python train.py --n_layer=12 --d_model=192 --n_head=2 --n_kv_head=2 --head_dim=96 --d_mlp=768 --vocab_size=1075 --activation="squared_relu" --norm="rmsnorm" --norm_place="pre" --norm_eps=1e-05 --positions="rope" --rope_base=10000.0 --rope_fraction=1.0 --qk_norm=true --attn_scale=0.114 --bias="none" --tie_embeddings=false --parallel_block=false --extras=["capped logits"] --init="uniform" --init_std_qkv=0.0615 --init_std_o=0.0615 --init_std_up=0.0615 --init_std_down=0.0 --optimizer="muon_variant" --lr=0.00699 --lr_mult_down=1.5 --beta1=0.9 --lr_head=0.00677 --warmup_steps=0 --schedule="wsd" --decay_fraction=1.0 --decay_shape="sqrt" --final_lr_fraction=0.02 --batch_tokens=16384 --seq_len=1024 --doc_mask=false --train_tokens=184000000 --steps=11231 --dataset="wikipedia_en"
MLP neurons of a small language model. Each row is named by its layer, matrix (up: input weights; down: output weights) and neuron, and shows model dimensions 0-191. Each number is 500 + 40 x the weight over its row's rms, rounded and kept within 0 to 999. Numbers have three digits each.
After each neuron's rows, "fires after" lists the tokens most often just before its 100 highest values on Wikipedia text that the model never trained on.

L6.up192:464532530497518543488470504537507485520481493548457486487527606484512425486508572510542576504499492463446544494479531534542514512471540503509606512533431457514501525482512404466501433580471528447501535489505445419538498540480557545417452564506442498551476502472498500495471541492554484486493533517504509485566487497512507461448506510455534547517475585535528478459538534489534485468587429534471501468467566562424457482470500537490491455441503403511488550521522477466498497508507477421551564481553567550533526513449449463530483512528562534494533475418477441458525461482543545585
L6.down192:473505468486501535522500550527465537475513450491548483447491535586451482499475512511514466514540531514484535555486519482505565510564461383426511421397508471528483471496510580515517427462514492454437485523583525476476494487539474471520556436496474457489534481446451450527505526501612440492533477494560476493481460457477486629463526456511533466456535503578507507472533546557484568459498462460528431490482468508532462462413520499505495501519507554525506472493447500535561454500550481543501421540528512529471443581462556495503520480486485476566468603476485518498435520509469507519
fires after: " was", " b", " Sp", " his", "ro", "=="

L2.up143:481477493473527556528565510498540473547455521494514548454430523568505514480514522465493505490506596587523470464520552505448477493514567616458500479423437553533468482469448497524518513488531422458476522532441538482401542553519469507482525501523493491434480491534442452492502504436480506553460466463481521494509442513501547481486598459605515483558460548483474447486526460541495491530504514546460559539483498463506531481509505582484536469598489435514590434584507485439515459491489572476523491471538475459436478488552549447499488499509528510531542491532471412523489509469497501447
L2.down143:544491506537528435478563498488500519431471435503605471547472478465503567467514522468517527505509494492544418456491531439439475471452503470466506463505476454495496578444514394478465436536528483442529517465545427463514490486534512516490560511459464450516527535522452546477521537560470472531515479453545474546483466526519449477514495546371496559483503514500499556497432530506551444492533501344523548502487481473480549517487453519533480479531459442577417463525526486492500542496512533526478519525494422507503419551551557508542424462520468478490513492547528458458506525527463551519
fires after: "eng", " to", "od", "az", " l", "el"

L2.up626:458519477467482468474572502513476443448552486548523540494540588514486483514560438501483525504419506558483528504505507501461520556516474549402491516562515543494521495488494450514481515444478553532559522531511448520512505560560581471522534556481448528525409451523536517480489493490475524428529510447498476461517516557473497539516522469473465457538493479571495499469559562424501479532563562495494496513490423602487508544528514558459462497529462543431469459486538496468495549511493554578428538501486537574507513530534482522525406463427487582496572550526530499539459492440522475413
L2.down626:584448496518450420479452511516524541549447533560555433470510492567426511461435513582498457507507550499465536539511581401447540514460500527513495544470490510482439468454478529489493533525484478568519496454504550519501548536473513468533486498479552505509522463449493569550485497461501454487532468595487422518489437527489446487416538477439614564483472531490528524438464488502507566547567505529500465533492558502520511525440496511551487507536508545457487513467478470497408526529465457464508455474496502478480465504389552481554471541487516514564535539492438581514545520504484502525
fires after: " (", "\n\n", " with", "\n", " \"", "'"

L7.up566:526497438489427404475493494496487510533480497525527467523457572432528514480466397505450496461476539490537472519527496440562510508500453521485447489503399568439453509457485530552453503541494462506530522466547550537529600474492514517505492426486535461501459488478556474496449443384526488471431583544550524420569479464503515453498549490555483450446556481572528405456524420461533476418553507532541472462491473481465506463504443544542443498496480465441501486466515484535489509524431471489504525501468503496465512487485532447475513543471549573540530505514492553499538455494541494504
L7.down566:596553413461552563495476370534460491461475522462449518526483585544451462507512551544531493515493529478508499494521428526428466478411483455485486536465502489497533484517561493453539534481494537429502521530512491504441539537451516496455465547533551527539552433518491474574548482506503479535530429460530525568500564546482480450562451492443548437446428523502500533463479433470538545529528480515502527442418495488468564443452496481427503443469513520521552411529461527546470536538540480507550518495457501531454520443539472497474473475467470497456438480506484469527498521549452496513
fires after: " ", " (", ":", "ed"

L6.up252:468531537487527431600499496503540487477516468445424469535475541503580519483477483427482514526558522516457526496527519537562508540507547450469482494507462526469515510518572487451503461552406569491515518455475460528607433495522574431515520523485471521508471499516496529489560474469517431417457471465524521505543505458471548516602494465499499501500470556437644547447501530532503492466497423467503436481544452488491493454535525522465527564505543531539572463445463505533546530526497479548556457562466481475456485532487559482463523530505563505512509438507542428524490475504551546532
L6.down252:534474513423539464453427459478576483440516503518530510545526529549504470526555485483482536521477525473496508477525489526466506459538551479501468447476479473473457554511443488437541566443552529547544475505575500413635487488546471451500523504433489483522581505501466464444483467560464488490471436475487525453493455558537540466460455518408519507530499482474395485463440468548497479525505478500476542435437557551493495511552535554518431547458435497479507532432539520437508500474529501582444551481475500492538523494502509482550481435462488470468504470526445488537529530452496421422
fires after: " f", " or", " F", " T", " an", " l"

L2.up535:496512477461517440434473580497518482548513527502474542507493512580533531464477508525541508467539561513392491510528495514488536525507539459535488502525447518455567444561470510505558455522521524497585492573534548471537492540446515497504524434532469507504584427476451521561445509546514554410528436465490555528546426484474460535592504528560413481545451504444518527441493534470568464474558504554497514498493498484493476489453504486479469526451552528448505542479398444508507501542501574500474519486516508497497474468471484549587496485499522560431526502471400509540536535505508584500
L2.down535:490434463529472498488562472510489472573527488483511469475468443487467462439494580538428488496447529568446502455515395499557487454427429512500503509466537471518429570500551545537490504505453505490518480402504491488451507468420482512490525596500467527565494566507411559471554469513434515472457495454571517473531505473506512427479464477467567521492518455480487497536451506517467526539415450479509439539487540446525471437452518472555502451492448471454460526485505506485527500441472454508507473555496494444530485477548528528508480468462468541489538452569560495457592470503474420538
fires after: " M", " in", " V", "erson", "e"

L9.up374:478528466526551523603488503439510477530535445576471436517572499474544527376531526502465491524431527489531459508480461445485486533532457487522571485535504537586477467543507545457541540489480496489509461511486546484518500510473500456519456486521468509472576494537513522528440472484516495568476370437537528500464481467548491507455496524488487602548477463444579589450512530502506501501467467493475446506454497445497578581544557454512552480510526515454491438568558475478549497448551494507496571517510430528524540448544507500517491474534451504483434533461482566499542451529514470527
L9.down374:474421589497533528573603416516484495492534506500450470491567541478529549481450518497450483519537477581462539499476510509513500493457378526579410512548467445618557515546463489471507563439507516377478531492489549481531535583567569497496513475492475476473514558495471482476507444484521491504447501480523458506484529491462507499491488507520500538513516506457475509498515465435474485470489530429460469411465455467532516453467541494483501498460490552562486487470592461480475531499466566518458482592494478470504501535533517502527589445462507500496541560503472467479526485481501490450
fires after: " in", "in", "l", " al", "a"

L4.up366:448474515480481450453517521437558467460453455570513539589503439590496517525518544565499477505532496490557506460524453459437523502532493532562488544481490487480480541494406435425529559459505487468443530528459534475463468531528516518538506455512442479520469458445512460506451457571582525501444458441537540529545496459509569542480513479543576513590533523557552465448551536538484554526433497531484575516518535490504478548540512560501503494507554444483461443464496476447500503528511509477531490485525575523444554442454477522438497463523479453486506451490552474449506449494570444564
L4.down366:528444479513543464515494525442492464441534525475493470488538485575516440441461427511555540539531494478424512490468525527491456516470492511451478450556604505514521509543508476511506421445517492584456502506529433463509513548532481483546526536557482512446481473506444514477572582501509528480533518496456481461501560568523447482509449513437534446582528478506496498454494477431552526515526561543508464471485529532537496450432443490459493524504430466438480441505557545533494498513501510499388529445480450550485574433560512524533440591536504446483532448549457516465455532535480461443
fires after: " in", " is", " At", "et", " T", " ex"

L2.up712:474486486467522485599437468472526514514505562451507469446420524469519513517510441580470467468515482509415414436483509578554499484549481554533458527494442470449474470442532456514448411443565514499541506510465505530477493516560519514523492539520544478503485476542462550500456437499569504421503500414539499469508498469498478490395529536566504508518493570507495477467518478460497546502541540514502553530502522475376496519492444433436501442564526531495467476501502455555542547476478489529471550427468473487469559467521471458477511480498526486491529588523547547463548476539425486450
L2.down712:483423489481418443461425478429527482482465526559480489479550547521471490528547496483521494531466554463475532450517432477461526461531529514514444531597594561452542520441585549494472582561471554559482497465571445499505488452502553461505471511517504514508542539556502509481531503561503466560446490472483517557499474447520498441513516497533541562483462519516521531497493500507451482505561501420483450459523502447543506469463433542517468509507569492550452511490567572529466524513534403475470399448512481546511477499567481488567430469478509503460526538476470494461425516469513463546
fires after: " ", " M", " (", " c", "M", " R"

L2.up231:448576451553498509536433461520483507521550474501459468526519533448549406428523460510458549559492538533476479532493518536510455429482539457536504547505567545507514533537573471580557467512483475567516583423516412511519526570478549538474470527510491509479518470511480488440536556518517476501564486509571485528507480420454517516509485535473477539521550486573562421475553463479518492533534459433543516533474512450544483553563431491513549519548453516485549546480510516542518415443547548477458525553509496514486509500522402478537507430536426514475533484510552479510492542495498563469
L2.down231:541487480549481494452579562428564523475490491503476468501465477519493511479490582457539509473568553472585488512470462433494469492445521534464555440506471512518550519513437452451477537470561523515451505523516452522605531457453503524488512519552552461449488473521544457494505512456529487445532536539459503480522468503449507503584506518550471477464420464498447419474495520528575456446455470532510450479474463483572502462483505500460494427440503488503518490555449468468461573469530425487556483508437480432450537538559478584444556522535527520500575530424522549529551536550507472498
fires after: "re", "l", " e", " t", " pro", " ex"

L2.up272:489499511489486533570447451554497522490468534433503505489479493532560508502477498485444412497475444451522419468525468496464536480482501473426532518433449489431453489505540520590439509479467485505505507541606517428523574459539514525532519431518503460536546570502507501487436493479459495511436484499499450446470447477496521539545451523473446528505456484565535510436613461408464487529537555550475498527491513492475493528500428504427517536498499504483494454531484431555565595530515536540485511504553467479481519520423482390546517465504448537494464493514460481424459547491505464496
L2.down272:523471451464468486478455513479494532485535481430425504511489439481389504540577484495449518466498527528502504466516547487506527473547509521491476453549476524463505532485496493480503543527528584485586556545512482509499411514471529498587466554499507539485533528482553610508589545548466551518456517545440445567466499529545516475462521488542557482471462505398435469459440571546511407578495511447489466485519490481458579486439518571504438505537515452560517562507519469503502473519497484470485500509481539522401507493526503486498510553534543449482568520509475549524472485591485535490
fires after: " ", " E", " (", "E", "er"

L7.up759:514524483547507534443466480463519493472505494500473512533522513585490486529533497526583422546503544511588479591483542443489480474488521533486490507553487464414454511540513401440518548509465532465436541549529519491524491475472511527518531536497514450534496434459523515515440476502411492503425460484509500505496466512449428522572492438456505544474531462544572566496527425516537482520466464488526494476468488448375435485506434534602528484435520426430554473491458466477509538452516474577540455503453518467486484455479530526483437468487473525474564466433568501509473491495536493489
L7.down759:464543568482468554553532515546521474559520486488423509529473521510529431542490531432445563434476510437514519475480434548465543451530544515498461484519497444479573505488485504507436501516486512498523488466529476521419560488453496510486449564481469516563536483476543513483488566629513518494508486494583492497541441495536460460490476544461493473435477486521514427515503520466507535514522544500517506451502519471476539550495533496449516447521458477530485489579555613475504527422484625479581554461467487430503530493538584548494495447560478485531523500458504511434577515489478542455
fires after: " f", "f", " un", "b", "v", " F"

L4.up686:494548506481498467490489484548475474456506491518489557380503503512442434476538556547538544511551553531468406497489476481415553471429483575576567461475517489522481484529562459458508521545460505429462518501488465507572434478480536417491506571538467554491463454569537415496620548471479477430538485530503456508479527461478539478514533526531483486487461498542494434482522477496439462492526503463443533508557538536440548494496484477573544519530513502458454448550557478563525512524497539442499446541539441479491469408517454520510505484516514539506547501513461501463541450536531545523
L4.down686:479529506504513540601490511430567509467464495442460486489505550527512512426492537517597566482477431568461520439448551457560535506472546457469536500548565490531528536512471512510486542484467470465535496517464492558531537483545529497541605504478554472431552457457507547497465480519510502619550520531488525522491480450577532541553498507547531461486467540464525469510464533491488517514538520515467562527536494428468412426474619525544444575522492525456542540459532444470541462522466488552517512539527536537506473487566497503565434439489494477490482483510470475467435488471497463511
fires after: "==", "===", " =="

L6.up359:521554437468515490605479537383484543533495482455533464566489535510526505448543513498530621511506512479532533454610461473491486477576475559481465427421505508450462455463511507565480514408504568539655516488522482469483479518517541490558499495511460482474502499483557472491464444536493481456528486451520527516467482516504474473472537501515520486533476521506543534499500461564530419536494444515538536480501506456547494493511471506482465556587551484466505496560485538425502449509523529500482514497473556444503560459558566572441500487470569451526532533504513543462509477507473497469
L6.down359:509561524447452493480509471500502494467520482494529560560541479496461490541468450511455569545498437498471489520508480513475489510493446478521460500483462430490525432484451458456449446506516499432420589526546515503524502509473518517502568604446421528468562471542488480540515531472463530492508472534538498478455560543506542457461518535480546531490522616445436484469496532540530607492523501530508519579531581473539496507488446561567518434443473470514419462434463456561529560585541482476490536498517450450459474530443494476527563515527526445506504469490564460463505487513519568504
fires after: " l", " L", " in", "al", "ar", "el"

L2.up745:520558540493531465483522440484505514492556550525519539528543509512518559504517404589539474499503451464546509542423504451484508429397462544472558559533495417491425481526458479510472511492472491536469574573424488505517509536551480457444520448538427474506566485504468497475464457535454476447464517444494523455526442512487568483470503510514443578487515493589526576513533444530548483481553506450551441505441434494450478507493477526531463474438452436457550439454552465512522515501470449489573519475505500541482562525498438516521497527463521481464552517519523558530495513420499485481
L2.down745:509445490496523487449538487537449488442560536528457464514482503493483446481470493512499522507471497487513485556526492493447454531460546521479424478499489517450509545536495439440468504495458482428576466520517505488474534491582513503542437542540547502579491441495467493525450518488557537484439529525492458405467486522498474550563464502491531550546460513531452479530364526520503615500476550551488557482484455448517493494490519534514504461493567581505455552516522490460503467425546508482432503521511490544447377480522508491469525442436499476563475479470489515531476552630540470442
fires after: "-", "\n\n", "==", " \""

L6.up549:426487491505556523493501555517458414463450588599494489509444354551503467465426444551489454535492441508538503555576497527487503517473489466520501533474503490455529498487555515490535488494534484492578432550477495460549500519452506490562542471497400512528576477527541465428450470517500492472505523523556533518551508501526464455537458509558512515524419459516551524535506513517528447520476512537524538560416484500468543566468511538551500470544552486462479541545516540551482481544504543524487508517527513519500525536563498583447505415549488507529500457487554422500507469500427549485
L6.down549:521494477460558497483438485477423541508531484532501519450500442444501444550463553485471519533557456466502566466467483513507528471542563551481464535566515509508485477570487490420492631529490432453477569509505449449557474468472551511479567479507485532449589500468403526487490506523516497530494500513511480422548481498440501518495509576441536514526519585516558522501499488488459483424473478485493493463520435551517491585419496443546475478442512468471470536513512490551488419537494466506505552518438455527458528523512446531505468558531482436530522442458544540476543573546504431496
fires after: " in", " ch", "v", " n", "n"

L4.up458:571457533570499607503471542512515498530521466563509500591507567525534485461424470454525495489506524469461538484560432522513509462486497503528438507442469578537583494401495472460559506402507524466499500482509494544527531531521500501524516476488445547494507530506507505557530480493514524509543491467437488492483502527453519507478459440429462489423468514528454454430501504570577472531500488477475491531482421496506506550454503461553494567457475552494525581555562508552545523483491485400522515488460506556484503538415494526463426564535465482470540481532547523525549559576493560482
L4.down458:486464497519527455578460508528500491506488524563454498560502483480522589425483480461456569411532498562526545511469478496481492488439526454459497491548563544567456518546495483464470621463471494527529470498523533485523511403506493586564515476528477526517461499503518470413500468548444494559433479525573412518457499470532503456507501491553423506447530494495542544487528461542522467505535595497498507532443588523465487550507497538494566545516494457488476520482503479555492470482509556524532484463481508459521469446516437431446437489512457591565453501474418480520510559494515481524
fires after: " s", " to", " l", " an", " S", " a"

L2.up248:459480446517511487468542490554484582437457517456528557479458521501512537546477549499474541550537507511458459497461582504493544470454508508419490522520418532419470522502414543493532496462509553522449563553455506472521482589489570451529500477554490449557535476487560461516512429541506521526474498515489554455490579496493485422504422472555458463443457471500421444494535465441520512520522387450505539518539454525525490516484498551439505524434480489535494458478467466533511468521536515530566460561436498546509574532565453508576496489482486441482502460461533558468543473479519524486
L2.down248:516552467456506484500510476489550462514541474510475448442512476455547566457484503485585449488419516467520532524485469485529460473548439510499545437516511491518477570522494422569492468513539538418519456435496517592519440578551513532416541491514473526442432485489472483476445448516508431472461516427538478567517532507475452546474540531497498488563513534511517519548532465560460426535493521558539523513488483524473521520465482555529530561519480515513579513551534524428539519508538434435538538531518543448443417500481488507436487516538514510466562495536596528538554420497479455519
fires after: "p", " t", " n", " I", " k", " m"

L9.up226:512562464503558503498470424538502494502456524570507395524442500426540514558524471476519482571481510501485490509446528503504519518500480463503533553460474538491529472536521500474524510589451515575516502471509541443514502551437494554572487509449501455455439503434494467566491540521426525499451505518511493532554442586472481529570494482472494557440500428518472459475456521512448480514575484460479499441419446540418414521458499482464544514479551501464463464500515519502541507441516517593585494485476442466506571485519515473501579527516536484486467542503470475555534408552559516515
L9.down226:538471505508461521533479564518529518454527472527540526498472547481504412474572499507512444597579538473516513492519515583491491408556548431569458477465500511467484479496412495459489387511467453552433516482510479486547501503440477463538572456456571568499499486505499485484479549555462547479466460506504507493522503558453512527484462510497559458476480494492542460495470518514472539468500442520488397546471504536511549519536497511424463539493432529548533515469477463500465579409492511531503417461460522524478479472486483549516447498517553560523425518421494454397462482498505485458
fires after: "o", "g", " F", " f", "at", "l"

L4.up520:464516468525428507537544491474559465517455504596468478603518557412525528511506528531540502540502503449454482498495484499572504531410478564512444538477476503495547506473541490504534399494530437483516429510469518484496417570457466507522490492488517470558463458484533459495530435488493525491486522522534510515555481558465526540481491476460478545490491525512515454450486452542474516459536527516583473548504489422521461522445493583513495565558538513550459574482561542470512496539517437435454541594493485580482498490541511448438455531446543465599458457466539449471476483497525529458
L4.down520:535503540498521529587543452576549444433473526469467464531504514546546485509482508491483495435459496508552521518536455426450537440528488514484559458470439510555484501492547446582464544450469530450547517522537561508507500485535540436421531522542547420519595548469512467512492575529434479503457445467557411522492501527456524530463505451578447544493480529433551537524469504424511481508547468471454531595473514538427457538479524499504444491485504515487485450502479415569493482465529493581494468486491490495504517564512501462493530573549525503504472524453550514563533482482477533458
fires after: " to", "ar", " a", " (", "t", "um"

L9.up624:520475425470577527532415547468548494494541489428461555491529522474488519470573450503508448516572508496521514529428475549519472544535482567512569483425484529447504506524502479499481575438461542487503453512483480445478477459528510418523526490564508524498513457573518473480545489531450516503509506549517469471471490508517397561512428527566554544505493509522498501567450510441494563441392471492472404511446485480483507590584577497538487440505556462473584521504500508530502519490495509546513459454497471465534490568503504524479477566524457492530534553490537423515484557549489517500
L9.down624:548480474393514511494525550486472535494513543500537529522563523517482415516548544538579448529485526524482477474491452448465435525505524550529487551546501491506479448525561569520525518454509490483497504419442498520561536583518522458479570495515562515509481475568542526481423422482478550513455493516494469459527509518479510435484472517493516473551412498477498504538488558463559458471448440504502444512606533547543470467493513568502497532509568533470488463494417498472451506502509556466478557508503490496430496566618530540523475453511493518523567541437560459516555555481494473574
fires after: " N", " n", "en", " an", " v"

L4.up489:461555500447515466463533507475455420541455476499605550525505502490465501519501483527489414569502521523495466536508503546476479504491437542523530458489487487471545529471488439594470477457549452480504501472522527500547586481518509493471527480534466464561482505519498472562548548528467436473502488482458513539557499506536417505411491581448501464475362578477418511503492515514457423438472497512419409540469485542454558562424494495464514464526450499461515529492485496494440481471476499452562459507454531502485493495518529536480490471453528407560490512445544504421516530506500509471
L4.down489:524467548512511458541562467494503532529467484486478437483504507466473462515480487537466467557503516446532569490443459544515584551501520427542496480576516515540549437589551546457487519488470430524526524544536373464513470525515522454449522476429477521523514475423539565475487462528407538465547464538497484514519489499486541460500552509564480561493437389594597486518479519548561536536516555494587451497457455460478489451457532542456537525465538517528465465525562516499518499482448485496495479513465512472473496507476499484553471467520454462507473503471496473558511497429569494435
fires after: " n", " N", "n", "e", " to"

L2.up651:492521520500508571483485482456527482434459473469481465444501527436507559408568593519524490512521485544579518458484566503509482441527507491429469496496443469569477480490518566494492553522466467475404498439578465514488473459479483566484551532481538459486467438503516525453451467444416465554533474541483454501444474483511561470526529563450544512514523476474509470566541478542472500501616531427501496532495475466465549517491457527477468460448516478406501516508591501511460483510436408506481558487494480459499486464521534493561521500564494495558531527524491447475515531584525556543
L2.down651:550497465555485487452550464495400428501541504506540475550523571536541552527457466449483589491502505555491491508543472506520449511457481500484491578529470473487457509447458418452486476586429483509495428502495545504473490508495527464575470434587491531472478544547460525472534533483534409446507513542444489479583572479517482512489451470481469454479530507473497496428505519510473541555499412512511494426500415542495541445451477496558518469473427516524516463494510436420486508539536556481523465484526427531490530460510542505515452580489543562458538453506449489453436492500486457491
fires after: " s", "c", " us", "b", "ac", " spec"

L4.up306:533457437577482493464501512530475509463509490482509526467470524454541441457580512504469509479521512537585526475495426506511481529442487508479414569530471517503527496546480428415511479488506441498478581574479507526533567477516468454477597560513453551581517479488556552544536496502413451509441419446509490447450530464526515502559471491516453461489486478458467445458546486464552531492540547498475545504491496472540553600529476529512477518486468495480491579438508445551504511516520562440464494577561465523475482485502460496535517478490393519545481455448486479568559455529492497497
L4.down306:552505496512452444414520440461483465551473506492420558512498497444502486453499532447554454440452473471501479524496510489566498539476514458492540495530482484507466470473540542533459506508518574507513546540471581514476455487511510496524578540467498500470489446465550482448481534512499485509539559522548570469512535572552587371528463473487464530473500458542504506482497563549491557470525459491491507473458543453506485480480517493479565500476476583508506543612480527504488531414411461502498506516498486437514493470603445494486457501462559492567543500524510436504476573585405500531
fires after: "==", " ==", ".", " a"

L4.up297:545445431579480532464477489478529528506504513540470482523507479410498522498548436522550511569464512546549424459500560417512496480456485478519533496595461465546536471504503491519495463568461485499522519445475533539518551510445522537540549449535479506488517459543495545501467543524543465610469484460476543448469511476448424444521540511496411464557500460543499447472485458490486538438487520463519475429548515462467429419449454534493528482505517432487479557491548485454458451483514477468425557457493502436521494473533532507462408534514495481517539464545456477578517535461421550526
L4.down297:478495503478440493464526515503496475474451542452529486528432513519481443578470504490447463434433550582420470574464486535447453457538478552470455565459472588553456466488486519507539491520513500520485550487488557507524550557565487550533487524513500466562538489535541523417509575508492574463560528510514452525473547466485482508536521473425500459403507435509496479542492564539513491475436542454538398476498538499504497565502512466460503509503521468529494503525430466513434527495496554413460444539525498436446535518494445506534489529469483461532582420551555482476483509486549537469
fires after: "v", "p", "c", " con", " comp"

L6.up683:466540496496474516522500545508550527530536474551482521573509543528472499455508534450538437486476511437580528435475545514464503445508496507460484504478438496498508545514504508496568490546568441441536543519534527496464491455461530516452496478490411494463445434491530516536495526565507504495588493452442424495554531486521481479483579508492505498520513553439598425523493508473523570529531499584532482460459478487479475601516403516460547515465548515518497582541498473498539500415522478447483519568504527495452517428532515450474489496497495523595474521501579480551499453536488497378
L6.down683:511489478540452527502472509563472555485470444479506498428532496503553487500451502511448478492547507422432488446502608522468514462491494530539489469519499482466520497563476488587479466446503546451565404451457532536467582534512543527483544460498449484529487496571418554476491502485519448466515600526483502514446444496567541453550530518548500499423542454534460511464486501570449520514516473504504539589508502508452561428477504524471456508489412491476491470466523537556496470569526537510488488484481503516574538468441532604497419510532504497501539491505490505562522483527388498523
fires after: " =", " is", " of", " in", "ia", "es"

L9.up354:471528398511569475554586564454452508504417508459473472438534456512494474472478543518474508469513439532546464533500462505520489527517493503433460462485511475528516584484484530460489487538509531460520462557450445515514488514608482518524491441534471523459525491524487515535498574429482409477448548456493555490429444539576541504543560465506432522538520448494510460427493514498549457442508480455556566473564498550547470508431436514487498442524466441517488514513526540535451496563506489530475528462531529456521457490549523460480462514556498484514472502442482600495577546535438476525
L9.down354:443489492536566468416552419469511480481516456555490527551501512471452515520482488503463511588475523472462479488499549532496427511594441465601465460477423509426528423455547495485456457528589497489499560536523522514518569552507498579525468473491506515528484543504547512522481507375482549499547499466514519489551538514519524521501501573546543545551451460504484486485516441571510524524500500514491511505538535497441550526530463487529503508501508461513528445488436422496515515539480455412538448496443454562501538552582550517534530479470461570521460480570487464473444493541446513512
fires after: " L", " H", " le", " l", "ang", "it"

L4.up437:500478468577501524534522565567559493509485546461558535398508475518497501574439440542498464475432489506457526479525502536554453540546548501491457483517524556448517503537525532445576478468456524466518450554549484534434472567470460481475517463463485508523470428497441531490507487530453510563472493484524527458462518569477578564482483478534457532482530514471480476478554508537555526540508439454499439523450468461524429530498584494450456484531495511517445506432561509543488547549548448498518536567559462491481463477465591535542526517436569520560547511521540453534542483501510569574
L4.down437:487456492516474496538572505452440397543530511469527529465592524499575415499476560551487532445473491577507423488476523492553557504491556527498491541503503502534494484520515475501535469571490459434526479498530515517492534483539527507512437482471518410461511547434545527501509563563517494477528496470493489486527497424401441528521467550494423532479427467517457456447527533493515495486501531445505461566492521455515453516443560522451510488490519496524460482488513507489461505533493416436566487545518425460489445563490455487508480500539591418548444446440549510517576539487455443508
fires after: "ar", " S", " s", " sub", "um", "ut"

L7.up139:491466524522544489492514530565531507516517462471518470495471507545472547523505474379582529499455456491511447520419464542476527498515412504509473525500491438450514479568475408517491544468457550454408499531513553459514446572546544462473486536539451553536548432522527588513494494497472490463449506531480498459504497494511503398480548485563518568437543518463499502442517445517553500434485494537456487501426520506518495515495591483458474462550472480436523436486476548494458503502429476478500490509449509546525448496501448461558483527455551578507565559506464483483502438545563487428
L7.down139:526449559451465479494573480493550465571510455526498539458510520459554422424532464504476421500478434543469480494492520514538532488577495508550540530588588502494451507527496481525511508586526543459492498409466521446536468453465506447426479444451536448575499483514482504524502498454470556486481451447540510567481486533483507519530468457511526477434435526555407483464487450463497514468482496565530520483498423517492501509426504485493548507534479480526604552439451543555508566457479527461545480550516454479548502481467499481501489546546462505471553553513538575534465527487558442479
fires after: " J", " N", " n", " K"

L4.up709:504502519467393553456496496479476514464521475477548550612387553545536547468428441519546539497560510478516483489477525477494512496394541541530527557493525479525549551478474464461505517489545576508485513561496534508512554591463481500417488426494435537531464527485490533482445481397521508506467459511512429498519477439506503534508433484525540500431492515491496456519495489503398464493573494500532515470498516423498418511493460534465453517526530532565532435607497522476518527525492494456454542509525508542451498488511562488458521514466441555504555498547441476506470516476535505534
L4.down709:498479503474495429473485539517497508441435475491482486444482551476527514511493588520561437497475538472437439511612420555491530489399444532461447549481475549446573546504504525476473463489455541542539455500521453513472441387475509399556440518505471478562442533520497537476517518525482503478487503553452460512448541507527495488464546488488429490532509515475466487483501493423468567474474463466419455432598496519498455488498494541537513485496503542438503459498523435566499519568548521513488484575514548474538575482524528460493497580492494524492522542451493527491504520535563465491
fires after: " /", "u", " to", "t"

L2.up548:595514443499429550508494488536551506472488454483480546522538474489568473513479453526469473577483484543530468514454465534501578500461427504511487519512419573453481543496480577446561479538466479462504517496481537542479490545507561570456487493555534472496472517458486487502460445465532532456527474488544530477432519455398472540531492498465539482504495510491528460449471489462465561520479497437488469486510480570546502529424489491630552457549451501524447413545520482512481434532511521545500494588536471465563528533514467481540489414577528462585516475569485499511523472548449499504
L2.down548:486456525526459485465506516537510542534472501434487506484479500528476519483491495435482502433455451451512480601534482475508427515517555490444477522557469562479431508477427491570548517495505556437456498489499472496472538438519438486492462503490496544453477442544557477544530479471526478519425486434538516557510545524506458447496457529501520503498497545486461429519545522483556453471549477477576463482575448518500613447515533523415446499400447466520563536509449502478542521442492496537461496430426484452403455463438455506436518530530485491462522515541546548506480505432480448473
fires after: " m", " t", "m", "t", "em"

L2.up460:423451494512534481498509492457485491526503533527503509594466540499490533518528422521528457474554453567559511576544493546478506478412477489513394494489557508513472530495547470516491457502457527523608434485504505479507547557479417505496473535454510463485496513519494431516531490434447403543475491450459514535528410526426580470497511502478448594491549458498524568503493532558509522523494500482478486508555500544531511534471532449531453448500485545488433524558526494437469550440538481499516515558533487497492581449450470481504460501521482449587581496477461520432516449499434507485
L2.down460:504508503492490472434496537488490435480535454479531571563487524517432537487486511473501480553498529499486409506485462479486557545432503469483530504565472443563525525484388570487461463551532454472474471504495503490509445410548508513452536465468478518393500531499554530481542474552516479555491442525491498415592542510495446525549506470531517565446512426461507462532519532533591560514487513528502519556447444503477558460503521536576519499497490469503491406493426439505537504523552445583493470490531496423516502475433505454556573550480553495490488546479520548486523514454494529509
fires after: " sh", " st", " l", " L", " St", " w"